config.toml
norm_place = "peri"
norm_eps = 1e-05
attn_scale = 0.176
bias = "none"
tie_embeddings = true
beta1 = 0.9
warmup_steps = 588
decay_shape = "linear"
final_lr_fraction = 0.0
doc_mask = true
train_tokens = 223300000
MLP neurons of a small language model. Each row is named by its layer, matrix (down: output weights) and neuron, and shows model dimensions 16-111. Each number is 128 + 24 x the weight over its row's rms, rounded and kept within 0 to 255. Numbers have three digits each. A neuron's up and down rows have the sign that makes its largest values positive.
After each neuron's rows, "fires before" lists the tokens most often just after its 100 highest values on Wikipedia text that the model never trained on.

L4.down399:147100137120173183095100098083098129150133156152128166103106104079182129125160078171117138141102116112142105131105141093122125151178109108143101117149090151078125118102147125120118116120130198111160110098148130070098109141156148146126157139157125141148147145145096126139132093139138147102
fires before: "e", "es", "h", "im", "ing", "o"

L3.down163:138132127116158108141165124133119114112094094133151143119117129165120116118125079142106142139121110205119082158177123105118077173127125116123169158131126169120132104078111091133135112101101156167143137132128093156157109131133132093134125145135093151129095103143100129163098152121105113130
fires before: "and", "ound", "ou", "ade", "ad"

L3.down210:110096080134129121105103098096158160068173107158115156122140165130149140109150117114081153142145141127118144147163143139158160140130140125143135137153095189126156124097077107138116141141148136097142140144133166123118160178143150121119119080108119152109141105093137086092127179105103114096
fires before: "ing", "e", "ic", "ail", "en"

L4.down557:147121142118106137122137161137134129116153117137105130127160118097169131126096103120174130126135161092138148124153152161153148166116117119131169113084109091169147137132120122140125196140092121175139130148115087092100132116147094105130132137127175126138140135140153077116103115142157180100
fires before: "\n", " C"

L3.down79:166142058142153106120143138106128170150170131099119118139128132115107133159136169101061148110130127070146160115124100088148135147120122110121107122134149139135100147172105132141154146119109158114135093131146144123129123166087129144084148120122143135148095108135135091126099115090126112153
fires before: "en", "ary", "e", "y", "i"

L3.down24:097105070145165130148126142144088119154170141094120138117126189096145087139093163151123147095114159111119124135134153128119116115134111102139114135173145127139140103138087140109148143131094159120165106137104150114111140126126114153124112119129129085122111127152135092128121131117124131114
fires before: "ce", "k", "c", "e", "g"

L2.down437:144143166147146137115119146127108112141128080158109168152114113143149157096082120097143093169125098127136111140205128083137173132087114167113142121150135138100106139100113126130124148183121152111125086117115110102113149097129129144116099137128097129073114123137155151116137137149152111116
fires before: "2", "1", "0", " |", " ", "7"

L3.down255:133130121127169166119168121143152098138162147104114120114088156072131114179145092103099121150154187121117098114138127146128109120151154133178145164121073118133104113098100162065117116152144140121130089174099140144157147095159129145142132090159085124139142131150137117105124123107130120145
fires before: "ember", "ment", "ing", "ual", "ed", "y"

L4.down328:045118129123077148154151182114170129148078142121125145111158143129116146127101128135124122105132150106138147144151138112119121118161150154171114163156096122149108141113142145117100129129117098128139108173125100141144116117161142111133135104080164142141131138147108121123134132146155130148
fires before: " ", " the", "-"

L4.down145:089149111123136145145153069139148135158085094110156119120114111147143112109163065124120141131139129114131101119148135138125169106120157125163156137179107124134147131104153068158151121106082119067114105143166136127105120148097103088171060124106095106148093176122141121136133119119110154129
fires before: "ch", "ies", "z", "enc", "g", "ic"

L3.down445:192135144127148108140132172128106097144135153122137140155144164106135091138117136157168098154095143128145120137102139134104113122147111132106110093104139106108154131107118101169174104096099098117119130171174116088115118115112141118154122125132102147136144088099091126140104147139143128128
fires before: " ", " (", "al", " A"

L3.down565:121099081093159135167130161170125107104108131126109175122121110134127137096150124130119136130169115141085124130072110085124147090170121094127144131130075135158163167127130145115147117089150160097105106133154158115068086095149186111100149192124122116102136100096147138117115098128135150155
fires before: "\n", "-", "|", "Q"

L4.down640:164144100082102130123104153140115105125111100134155145125138093133139111127153130137108136070121136082139115117055128098132128120167139103172139112100119117087102128130178111148141079094108138096164137146178122131157160112134112107151127161101142126096166118101118107129108134157121138112
fires before: "e", "ed", "es", "ation", "ason", "as"

L3.down166:153104118144117146176122147091117085138123117103147127159086147126125139110155117102137100138123127153124121174119133111127111131148092145141114121116138134156110129128145092114105126153113133094145096079169119099129091137086173126137091128087167156123147130110148115146096104126105129130
fires before: "s", "st", "c", "v", "d", "f"

L4.down24:146130151151136149106104130118145145151101145123165123144130162111104139101097128150119141137114105151133105149109115110145111115152120136121145115096109159126123069106117144098096126101134124113108085108114101115110136151126122160120143099128123142106104089099165105126180103100114113134
fires before: "ork", "ou", "ear", "oun", "es"

L4.down417:133091144132151152169122103106138159117129104139136129159143113117112169155105053090116158135130157115124150145167153125141171158115117150087114143142134119111158149147098125130085112109111102068135088137133113093092126075155132163138148101136155153110158106132134125132135095137131103077
fires before: "y", "e", "hed", "ed", "le", "ist"

L3.down265:130155139137123111118114108130146152094126107119117166103129146148094127080131063121150099171105156164117157155142145091139103154149093066136148123155123117098146151109136109150148179116127121144135092146154119134183132098103124117134140100154114139150106109157155173122102115089108142119
fires before: "\n", "1", " ", "8", "2", "3"

L3.down686:095148133120100159113111157137144122119112098113098171149154138143093150098126142109106140144123107121133136149123133115140070112142124125134148097123111113151147088147114130133137107111116104118152139137143106131131082153138096115138115130082134150123128126137141161106167105130145097130
fires before: "ork", "ear", "ou", " of", "un"

L3.down413:099104176126132166137155129148087142183104087110120077142093123148137114121181122170119106094097127116097153186136149110116147124143109125137131147123118114116127174112137120107119112147146129155115126125091108120134092080093168136105114145133122099153086129137135155122125114138128104134
fires before: "s"

L4.down413:115141104129121160148106144094123116128141135150132143174122127127156159109142080135126107137119151140149128148099107161124089145154120170135135100151149099137175129105098126119108121140106049136124114151119091133096115121165117102151110104103110109098128152132056154113129138132138151124
fires before: "t", "er", "ish", "ic", "le", "ical"

L3.down516:126150108128116125155139136110099101107141128107094091166127111143114126143096156140143143102131128122133152106120157141135158152164123141119126096169134085147100147122158095110096129096103138123158100106104100098118124163133132122173173126123162123116125106127137089123127083127116087183
fires before: "ity", "al", "el", "ire", "t"

L2.down591:102166145137103107117116116100119158162123129149146114109114090160138140160129094134144145149110112137100128116150136139095124157139100132105150129107155153156107139148143138141115152146106132120167121111077128119121114149106135107127114111075101130102128131112096133121151093098134110136
fires before: "A", "or", ".", "C", "a", "et"

L3.down452:139140099110126119129159099105128135130148085134162138132142100120121105139092075099165131086118084142125107124125128107141133144144118116138107118145138118101169151090139121125132114137162149124090095128145132052101131129115138115135127144152176140142131075101122099134103078158111127140
fires before: ":", ")", "),", ",", "c", "k"

L3.down155:088120103130121107147089196103134134110115112107131134102113118096134093133121114132168118112156128126129134109171132157126134116151099162127174127136107091118173138117154088150130136147090111127113144102138112075115145155115112127125137140111149160136148144117126120155115115179148152148
fires before: "w", "om", "c", "p", "b", "f"

L3.down277:096166113146105085107123066145166120147096129134191119127106118116153104139113106076098154141149108111090081089140115176120145135130098094125121134122169126098095114127153092130096115119071135142181105164165121120163103121103132099144141135111152121139131135136133134138118136119131128148
fires before: "or", ".", "ch", "k", " m", "ime"

L3.down671:121108096099141143138119145075123102128132109117170115156116117095164134106156129138105119166126108130154140095079106097104150135109101158118142151101110133078163086129099091113098085121143093110134137113138142187099123144163099157127159138125134116078150115092143112144143124107146129108
fires before: "le", "op", "er", "ac", "ak", "ec"

L2.down258:170111085146171142123093156122138106139120114131088101179128169103116153130133119109145124126129136136150133143135127131112112075162140158126154132074096154099073125093124140108078146150178136138155109154125135148136139120112110189133131095144109104156082084119115115114132148112133154166
fires before: " ", "\n"

L4.down354:151131171123126136097120126138107148116107132103082096109094091132143124146140151106084114100140127059142132134065167148118177156134115103131092110103131134094133150112124116122088123101103134130065141153160143141074114166160129112136121121110117155115140066135130147127114141087137147155
fires before: "\n", " |", ":", " "

L3.down698:149095141111101112134158147108119097122156129099098122137081111147091127125122169126098176151123136117178172116077125171120146144110115162132114145133125168126124124151119153097151205122125143162132132096117134132101133143141125159134122160125081078090111120099120149125117127120162113158
fires before: "1", "0", "2", "7"

L4.down144:125107127138167152154101099121094130122132120119112134126134193144133154140150091133165089143113138131178096141053120131101107108145175130106070130092144134157131139108126147120117141074139113120132146104095135113170149124112093128134139112159158142113122027111156103108142114120131140132
fires before: " ", " \"", " |", " F", " U", " J"

L4.down340:147109124137140122114160107203086160102117158121129157138117135130110143139146084157132116085117119152136149101126157156127152133119138140106137107171159132112144161104164124148210103097111096110157147086135103097129081103109111138120141193144127110143140110155127134109133077093184161127
fires before: ".", "r", "s", "ence", "ed", "enc"

L4.down696:120150078141119156093155097101112146110128100117114126091151134157143130089132133080146161130147134139157091126202117125138146121146125115136105094130135129120142071150125144119111127120123102134174128116145161112166144127182159152136107124125135152120106109121150109132136164122151117121
fires before: "b", "an", "ag", "hn", "ed", "ing"

L3.down293:183109119125139115152141139132173146104117156097112117136092145145133168131162134145142133084157140132168126132183123151133147150129124076114094125151137099160121149115106114132121137119145125142122089127120153130142135149143099109170150115083157090123134141152149103161086110132141132110
fires before: "y", "ic", "er", "ia", "is"

L4.down693:122165148096151115118103086124112181162137156076182099114104155096151110125145129120163145141136129173137097139160157117114170126099134125154129144142098161124101143114156138128121153129166150154142125085113089111112190110105131135128101140109116134122132157125138136151109129107124122162
fires before: "i", "ot", "or", "ore", "og"

L4.down141:155115089137110133131115112156094138145145135151153100092147161135158090118152119126165172077105142141138114160163100189143089116130154124095142147126109133173136108146126136101173137112154127129153133086118155141119192146109133126139143124145110143103073150122130132137088149103104156138
fires before: "ru", "s", "ood", "or", "og", "o"

L4.down495:147119111197097118157188130138116065086103128145079123088124106147095119130144161118149084096121135116088135113129138136141090130135131138141129131133124139151132154152122123111149121130092133129108122128118125146110077112165093127131147117117103124159111147139183112093118100139140119095
fires before: "8", "7", "5", "6", "3", "4"

L2.down338:113147125146149150118129157105158137087158113124152090128106125106144088109141136073130169080138164092153137095094105186100143100155104157123130136083122127139143127096135096157085160111143135144157105109155096157159109169150123165119137152155081147120120117151145140097142132106148134101
fires before: " |", "an"

L3.down140:155107137140129135116104117132161149133164142086161117089107127109127126137144137141109130121138140117148163122255118120135093079158105121148101125142113135160137127100098107086129103123138102165128093132110142148110124119155122111115167122088148121139145157136148105147112125137141149118
fires before: "c", "ac", "T", "ade", "b", "t"

L2.down135:143155134127149111143156113152170151165126096105143101127129141090129088134107140175110137114143136095122087116246097132132117102142141135116154105127131169125149106165157118152117120137118136152144121153138130075155149156176145116166148125115097121099124136162106138165163156133127135147
fires before: "|", "or", "|---|---"

L2.down25:140122087128133143168148114109131105092129137166078101100110098063159112131136142096122138109139184109089102128109123125103192161128141165145110132084110129127088154158105150128151142081138141118126105124147153100140144123191116156110149119165093144154160091125178117099111125111120111120
fires before: " |", "-", " a"

L3.down42:141134122177117132171175123122120110172132154140102143118133125106170130108125130098116144164093168118117078122141138101133112084132101089156186129114110135103117090150152126129110101139152125100125148149102132111141135122105149112126130128147087160134094154114157107115104167124068105117
fires before: "ed", " |", "s", "in", "ing"

L2.down607:073135149119133098157094151106104134146105127098104130172128169105162096105115099158161146126095117106174101129157108104151129172112180092122129123099115096103130109129105146155109138119101124064135125133111069078152149149137090129142159092154123160099129148144135117105115126157111153143
fires before: "ivers", "ent", "c", "ion", "s", "iv"

L4.down97:142119176114157104166138146122124167116101098127132110123110066085106127109154146187117135115102089136146140134035149121164125119121190153131173137127160152088133140110113141120099147135076124123165163122149119165132126097115081102126093135126076109156128101176110098104121144137117131168
fires before: "|", "\n", "|---|---"

L3.down6:101117108106128101146133150119118122131136137116112196134149123144122107086133122116101131132144132123140119090152135148149139146189127127130128136135111125155099130104105144135142096102105142180159114129115048102131117125120143106109103138127105086131178118128098124125099141156148130129
fires before: "ic", "il", ".", "is", "ot", "and"

L3.down215:104110131205120141123073129099148204150161106126117127088116141157095138157118116141129119129164088145149185074232127144135125140138123114111115135154141165101136124120137098113124091124113126159135157124091179117139123120116097144143132095124146126118114121184120137183131078139119125110
fires before: "ic", "y", "ied", "0", "%", "5"

L4.down56:143146179135132110125114119141117105113125087140101126103136094088113145106148118132128119116126127144157110090169178135144118104130114145103124127133126119165104089123143120151124144095098097138122134097114163142157139125112151126129166149132114139126111099108154152150164182118138117102
fires before: "le", "any", "et", "and", "os", "ar"

L2.down649:098142129112116136125157067140130156136138141117129117128150144115147112136095112133151167121126108085128065135175139096101125107147093109117160145115140122163130107155087165138094132098149175144142102137118089160111098131147114156117156129112133134148073105134126122091164139117125124151
fires before: " Y", "g", " |", "ri", "s", "hn"

L4.down109:127139165095120112076100133186160103118159145128145144131180125128113151092089151115102097111121111104126161101132158093166140133096092130149147127119139105107144140151119118150081172154095108148120133155109102138080124112129132136115133116126151148145118141166119120142091113093141149164
fires before: ".", "9", " |", "0", " -", "3"

L2.down212:162162129154119143079087092131161155076156142176123154106089132135138134125111123079161140115148126161108129102154129128107167129150108117081090113149124088108130132135088127115075162132099123091156124107099123103133181168137164132184129120149107150124131139136117144111140080114142117090
fires before: "ic", "e", "y", "ied", "ity", "b"

L2.down570:133118149122179117140143131191120128134076140134100139168134138107114115140128111153144123132116104153135152119060096133132133115137079114125115133094083125165113127120194140131116106118100119116125117114118124112107082117113135091125111120086134148168091109098109101152111129100109113130
fires before: "s", "t", "ed"

L2.down680:103158158111140129118101175127099121133102056135122112144177117130117157129135138096113093135148135133120116099173190069107123108144117140149137183146087154077103134145113151143132137129158132109134115129116058132104166136133109162114107119124121106098117158161164141115138154119105090152
fires before: "8", "7", "9", "3", "5"

L4.down110:158104130127127138144129121125096166144109126103124117141102078119140160134138170138174133110116124163145130138255146125154113160143096140110174138161127135127143132098107166119128156131133136107145096125155111117132134145133135091139166159103111117156095227117128092148112131112120136108
fires before: "a", "ion", "s", "ne", "te", "ge"

L4.down266:110117132096110121157150145119115110139120133124101122167117153090082169137096133154102100145110110142131201151164111155130136105142122093138135106104137186121124137110116165122135105109111138129123156145136130137101142079179125122190105115117127137119140183165126169125104146141146133140
fires before: "1", "r", "7", "2", "4", "3"

L2.down276:104208146154150120133142123164098109073128200157148127135116155130103173088125115127111118087097166102090142156109116118160124136159119121111129120148135116150097096050130100115171106172085116135166121150136127100139119074165100087112123115141099106111153155124123121123118134123148128184
fires before: "er", "e", "y", " ", "ry"

L4.down414:130142112114140145128102160149102125092098117098107139038150160144155133128154141132122099094108098102132134105196088176134177143123160147147142120113107132157128108120099130125145121132103115110133083167125147135130103155140112135127141114134089111098176151115146092143177130148125145134
fires before: "1", " a", "b", "2", "f", " b"

L3.down365:148077141126136110160146098144140124132114147098122124141111166134161138137116131166142155075133141139145135128214131126144102128150113084144091187163151116143134116092138119127113126116140121148122129144141160128121149115143099126108166154081119108131140164153131091128099103171160141125
fires before: "g", "b", "ge", "ne"

L3.down442:156144120094114116134106128062097128115108139118124117171151119092135172111120098107152135152092153139115134141069146125104122144145099157102099152141126125144151149153105124133112087123140160107119149120122195075105139084135111147097130158128131145120123066148135146159100162106108148115
fires before: "1", "2", "0", "orm", "am", "v"

L3.down414:146127160140113100131142082149097147151088101140159115070085129153158097115148150144085157125148129094141127099153144125101079122141132119087123120121144159135085114113139123150131130139131123172136160116134138099144125115130109095118142146118138108111121075111133125154130123187165110095
fires before: "ild", "il", "id", "and", "gr", "og"

L2.down133:163121137123129134135181122135145121084128124129100111133135108102113116150165125108084130112133112123118113150157138131125141154133125119120130134138144148081080151140142137135133090123124134132118124127102126095157131114142064122173141119114113097154128156149113182118140106150105126115
fires before: "ect", "or", "ed", "ec", "ion"

L2.down95:137077148080102138149138139141129135102155105096179173157097130105160157134138126101154130147143125159133088130151138159134114138122120110175135167124119108144126158087102178121113145103087144163104152157145137127156133135141110124153135171152130115077128144113131132110163124117126180121
fires before: "ions", "er", "s", "k", "ed", "um"

L2.down420:107107150154100098120108121137131108118102148116089165159108102153115116112137158143120160125137136122135144205148127089127109149093169098185120134159091142148111161105131107124107157136095143151100104105121100125121149135105172105119102107090095131161147140145158119128112126132116181108
fires before: "\n", " ", " A", " S", " H", " P"

L2.down194:118117145103145107115164104130104096098113105156112164119094105146074153137164080148137145119122111134138128113082155132104089136129139137095126146132127126110104160150127120162155144112087130099123112149133079140137140113106116104110126144133125112136156134145140141131157123114107113134
fires before: "ou", "ound", "am", "ap", "ant"

L3.down133:106131120108165151147111143066149134123159145116147120136109122159071164068112129114132147135084141114070117082126160171121128100157147089137132131105127174137093111128143120092166146148166144149099114136149104143116156147102139099132105067121101123089141122139168168120101173122138104145
fires before: "il", "n", "el", "is", "land", "ish"

L2.down638:117123149172119091098151136106097092132173119124153175164125154115161130091108125169130161110107115171119154194053124124131098091136137173133136103126117110101137129104149134140140101136103097129111134151081133125112119121126104108132118164101113138100169118143124082109130124124143165127
fires before: " ", "\n"

L3.down591:143144155132161109101125134120144190102148101131112143111126163120145142116126121135134120133110131098175156100169150133087099089125099130172107092138105146088128143100134118104125098142127116119105092113145169140111129165100194057117180120114150075118146154146143150116132137105124104157
fires before: "n", "ing", "m", "ill", "ent", "e"

L3.down559:121130134121136117104137150122129122136107134118125141149130200145138117128170122106151133142100106144163127125000134131143130158122147133123104139156119113108125138102151107116110127120118135128148155136135143085138131125111149082126146128117133124151114087126134119138136123152144151086
fires before: " "

L4.down588:138128141097156151164139121167116137162154146111153104143166117133119146149132117157112137149110144125127137127090156087116104139138131096099139082096105098129110152136117110148115157161125099129096123142131106104128161126117118151104167118162122145114114084159068164127168087111091094082
fires before: "er", " |", "en", "°", "2"

L3.down72:117144126154128091154129090117132135164129102125112139131127120147150106121133130096122112124128129134107120166157104151191130142127154167092090112138116084136144137095101099125108167101155120086131176136114136069114163083204132157145088115162122160138135161148141118157112093139091140111
fires before: "ivers", "t", "ion", "p"

L4.down215:098110168105124125107192109131110150100071104147157139127149136132143118126105165120139150140130136118099142149073103165088146098154131135156110118110152193128126148088141124137113126114159127136135112130160102134122106099084115120076129152121171090138102114098117147102178081111139110155
fires before: "al", "em", "iv", "n", "ent", "ing"

L3.down395:096125117146136153169085106138113135106165154124138113134122111136135096131186082102149136147114148132123161117095124147147173149118145097109158136117108086125099146148134087146133169127112119091130162153118105118141127108165131145084140154129172152107168175135076098122109124146105126122
fires before: "\n", "y"

L4.down45:114162145138113131121126077159152123118124115156127139160112100120147167142110169128132138102102155092116161139148086102127116124105157172126185184121132106123079157144155141152105136171121092128149105188097091119164092101122160106102152132154128104123162203162117124127119148127095155139
fires before: " the", " a", "is", "ile", "ra"

L4.down58:114102095097146136138128070140097120129129149141078151133133151143167120140098163138144106131138121145123083168188126119172110145138137133165110136156067076078153152162143156102162129157134134105103130106129150141152126117132127118120114134157129123104095164112183141125097088125137157162
fires before: "ity", "k", "e", "i"

L2.down463:139100146139134101108178136141146103099116134153132112091133124152123148166148124135068103139147169142148177137105092136138116145110140121131120104159155088146160146136123135139146167133090128100104118114112139129110141117126124146123118084154134144161130120118127113130136124106091144096
fires before: " |", "7", "2", "6", "3", "4"

L3.down372:143143149131092092157139151089145108115141169111157111142092114128122108126104096147120162147118095112146163132176086144146158144123098134153128110111167090126161108139128123140151157108120120132146131131099112111143119128132109117114125144125129080137127135142111121111117091159121086129
fires before: "t", "c", "ce", "ut", "al", "e"

L2.down140:145074107142104131133115173161101155120131122082120132139125125159128092176130161098073110168156133110120114159078136130117126149169176085120110154123118113126079119114131127139132117170129161194085152120182087141128113107149132175128135118117125126139124130103116107106115158149162123133
fires before: "ild", "il", "ok", "ard", "ff", "x"

L3.down300:140138117112151111123136144160124064127116139173144146131122132161126120143117154156132137103151059087135087158182106110124126128128160117158104103125089142120121137118142143165072125094083119105119109153110127128115112118137095128164135164114171145155172138146146100086104115107102145148
fires before: "al", "\n", "ity", "n", " |"

L3.down571:101116128118179118080128149130124096127104106140117144102128135107166106128126113170127090107134146141162118144175176109082099147164134108085099137128158067099132104142109141189111126157111151134116121148105117149128155097131136115096148134138116112141175137121097105124133105124115143119
fires before: "g", "f", "ing", "ig", "h", "at"

L3.down216:124123166135098132145127147143074102160102166088103083142146127132142105131126114120129127108094134127124109135133184099086118111098139108147121144119134094096188147145189146129124112165156137171148145107146118064101122169104157128135122116185151128082106119077145131111130171132173109074
fires before: "we", "s", "h", "ab", "al"

L3.down690:093113115163119138093126135131148156101119178138128106105102115147140149154145135171061130116139136124137146164096143139140097144131157151127117126114151140112109127114158106154121143113155077110087141145131123120111101096114133171070186153154140149135123125129123084138091127128134162126
fires before: " a", " the", " an", "s", " c"

L4.down553:156129154089148115158092112132135150156140096137122139099134141146154114098119135156143103121107132164176104110151157096110121116100116110163136107136139111122138129168112121151180117118150124108163167147178146119125123160140141141143127100104071123162122137151136132159158168091110115082
fires before: " (", " ", " m", " S"

L2.down648:103111092144125131127122120158145127155108098157113142132156099148138144138112125173125105158137108108133105185131184134138129150162103135153094170099141126115106089121122090104108080170122183135115157142155125156137109143107141103161138074112150124089105097114107134114142141131173140109
fires before: "ub", "os", "ass", "if"

L2.down541:103129075149119127135123138120105114163093106139144161144125144124146118144105143100135108160116113148119107117125141122087106135132117159110127105131137143118140200125124107116098110119132168091121108131144127172098145185129142109131134091136173089112142139164120144152162155133097072113
fires before: "m", "c", "v", "ast", "ak", "p"

L3.down479:121125092144155127111120105085143137146122129166128163183124130118155128103089106159117115102112116102181099159131129084072105087115130128119122143125148157123153163094128118098155142120148132175115111157142103147126096129140131095123149142157140153074120088179114109168139133133095117139
fires before: "i", "ial", "um", "k", "c", "us"

L2.down318:108130102169131120129142163155105107131152087149120141148147118108100132101130126131155106163168135139117120186148112115105130118121114122121149133115119116138085117125152109145119095140090135112131140090137142135120126168140140076129115110119171084113101167111130155159118132120134140109
fires before: "ub", "os", "ass", "a", "ot"

L4.down39:122124126139176165123132121125116097165132109120134121083111078113108160097098150151110139134090132131151195127167138125122167138160109143136140107145081153105119108136103146108085119162075125109123114071088097157121119207126140176117144141118145133094110149088156146116161111090101121158
fires before: "2", "1", "p", "0", "5", ":"

L2.down611:082143140124073136128077133135148103118110142136158116128179114161121109129139139097074160113140105137090081118088153167164145122147085153143144118100144127119078121113155148123127129145133111145117145106145123156143143142130117176132144111158137076131104125103105151133099112145124095107
fires before: "her", "ur", "el", "d", "land"

L3.down247:107120121130123121147092160093109121113117158091119117109133109155120104144121126147095135130137120148155150112111166133129106098152151131159129113141116165143150115122134197124169088155173116141134132121104132120138092134104146148145164146111130107136120122175163091125151132122118148123
fires before: "-", "\n", " ", "|"

L3.down551:147141144112103133159130105161135142104101125132146103133155103127134120152085110131137131131135087112143123104166142087130145044175130142125146124117119145101154159168145096147178138125144128140098128116152167107101132101145091083105141130096109122119141109096136160126139168118136181104
fires before: "S", ".", "K", "g", "n"

L3.down636:172137173117114116121131152145125143155148117120115140123127115104158166152132108076107157126117111122171113117095129133111129115102077109144135125101038155095101120108152101130127126114106113126109110167131131171090109137134117096101131103118166142110161127170158133115140143097119109123
fires before: "i", "a", "y", "in", "o"

L3.down597:124129103130104140140107116175082154150124092142097183106111117135110138123149169148161160181138139161149131188148132121140146123130126105100092160127140121136121081116130126120093143139111129157106135093126134132101128164103164106125147124152109123126094129130104145128145143111182152124
fires before: "le", "et", "os", "ass", "ub"

L4.down94:139149144139149149124135152117154159130144127143120120162142145118141139097127169121136129096099140123137082119126140093117135092174120116117115123174119100113098116120178127116108179105129142124117120164104124147145092123144146117106138137160101114101139206122119109109129104169128121137
fires before: "1", "2", "0", ","

L3.down111:118159159149101126164107151152112140136118122122103144117135124179139151115191111155146121119138113097126134113070136068177142104130159141170160147146106154149113125130141176175142092116135152126116123104106092089118094154146146107124106149136153125086112108153158131086119125133096131087
fires before: "le", "{", "e", "ing", "ers"

L3.down153:160095119107163168115151131127127108079172108161122153164144117117111159114136114074170145130144146161131130104115103101121089152125093130165124160108116127131106154152104130138112113171171103187110139142083129094147148106156093100143174140166122098109178102144141123126114119130086137111
fires before: "k", "age", "er", "ed", "-"

L3.down7:106152147161128132142131159138084112095128130075118155119128151130124154106122139141163161124109126129143116143069141118157130132131089146103109153097168130149173133095165143167112075147111095134111131133117140094103081110134111130102158142147115154140137114150105123145083145123140152128
fires before: " ", "\n", " R"

L3.down58:096115121153158109110116101126157129108146136166133139124125176107113117131139143079127110125102147153136167146079111172153112166137157153134102162148114112142136129107139104105118112107135146111102147115142118141163145097124103099117138108105130108136114102100176132128128114143146148134
fires before: " "

L4.down571:153123159078133164166188163131113130132110130136130124131138126102146114148131109159107089132136122135138138131089105131145145146099118156104161144109134145128101157098135089145115135168124147108154114152127134108107146136143157137129102110128123167135106070156155119137161151105123172131
fires before: "0", "9", "7"

L3.down316:154181111169129120123135175121112128135108138103136095101157112098119125131099116150146125184130159158117101139173134108147120083099109161096175102134158152129175145114137127086127122101127130088126144161091167108094104074158180098127141129157136111125119105108111168103135137128108130130
fires before: "2", ".", "1", "S", "9", "K"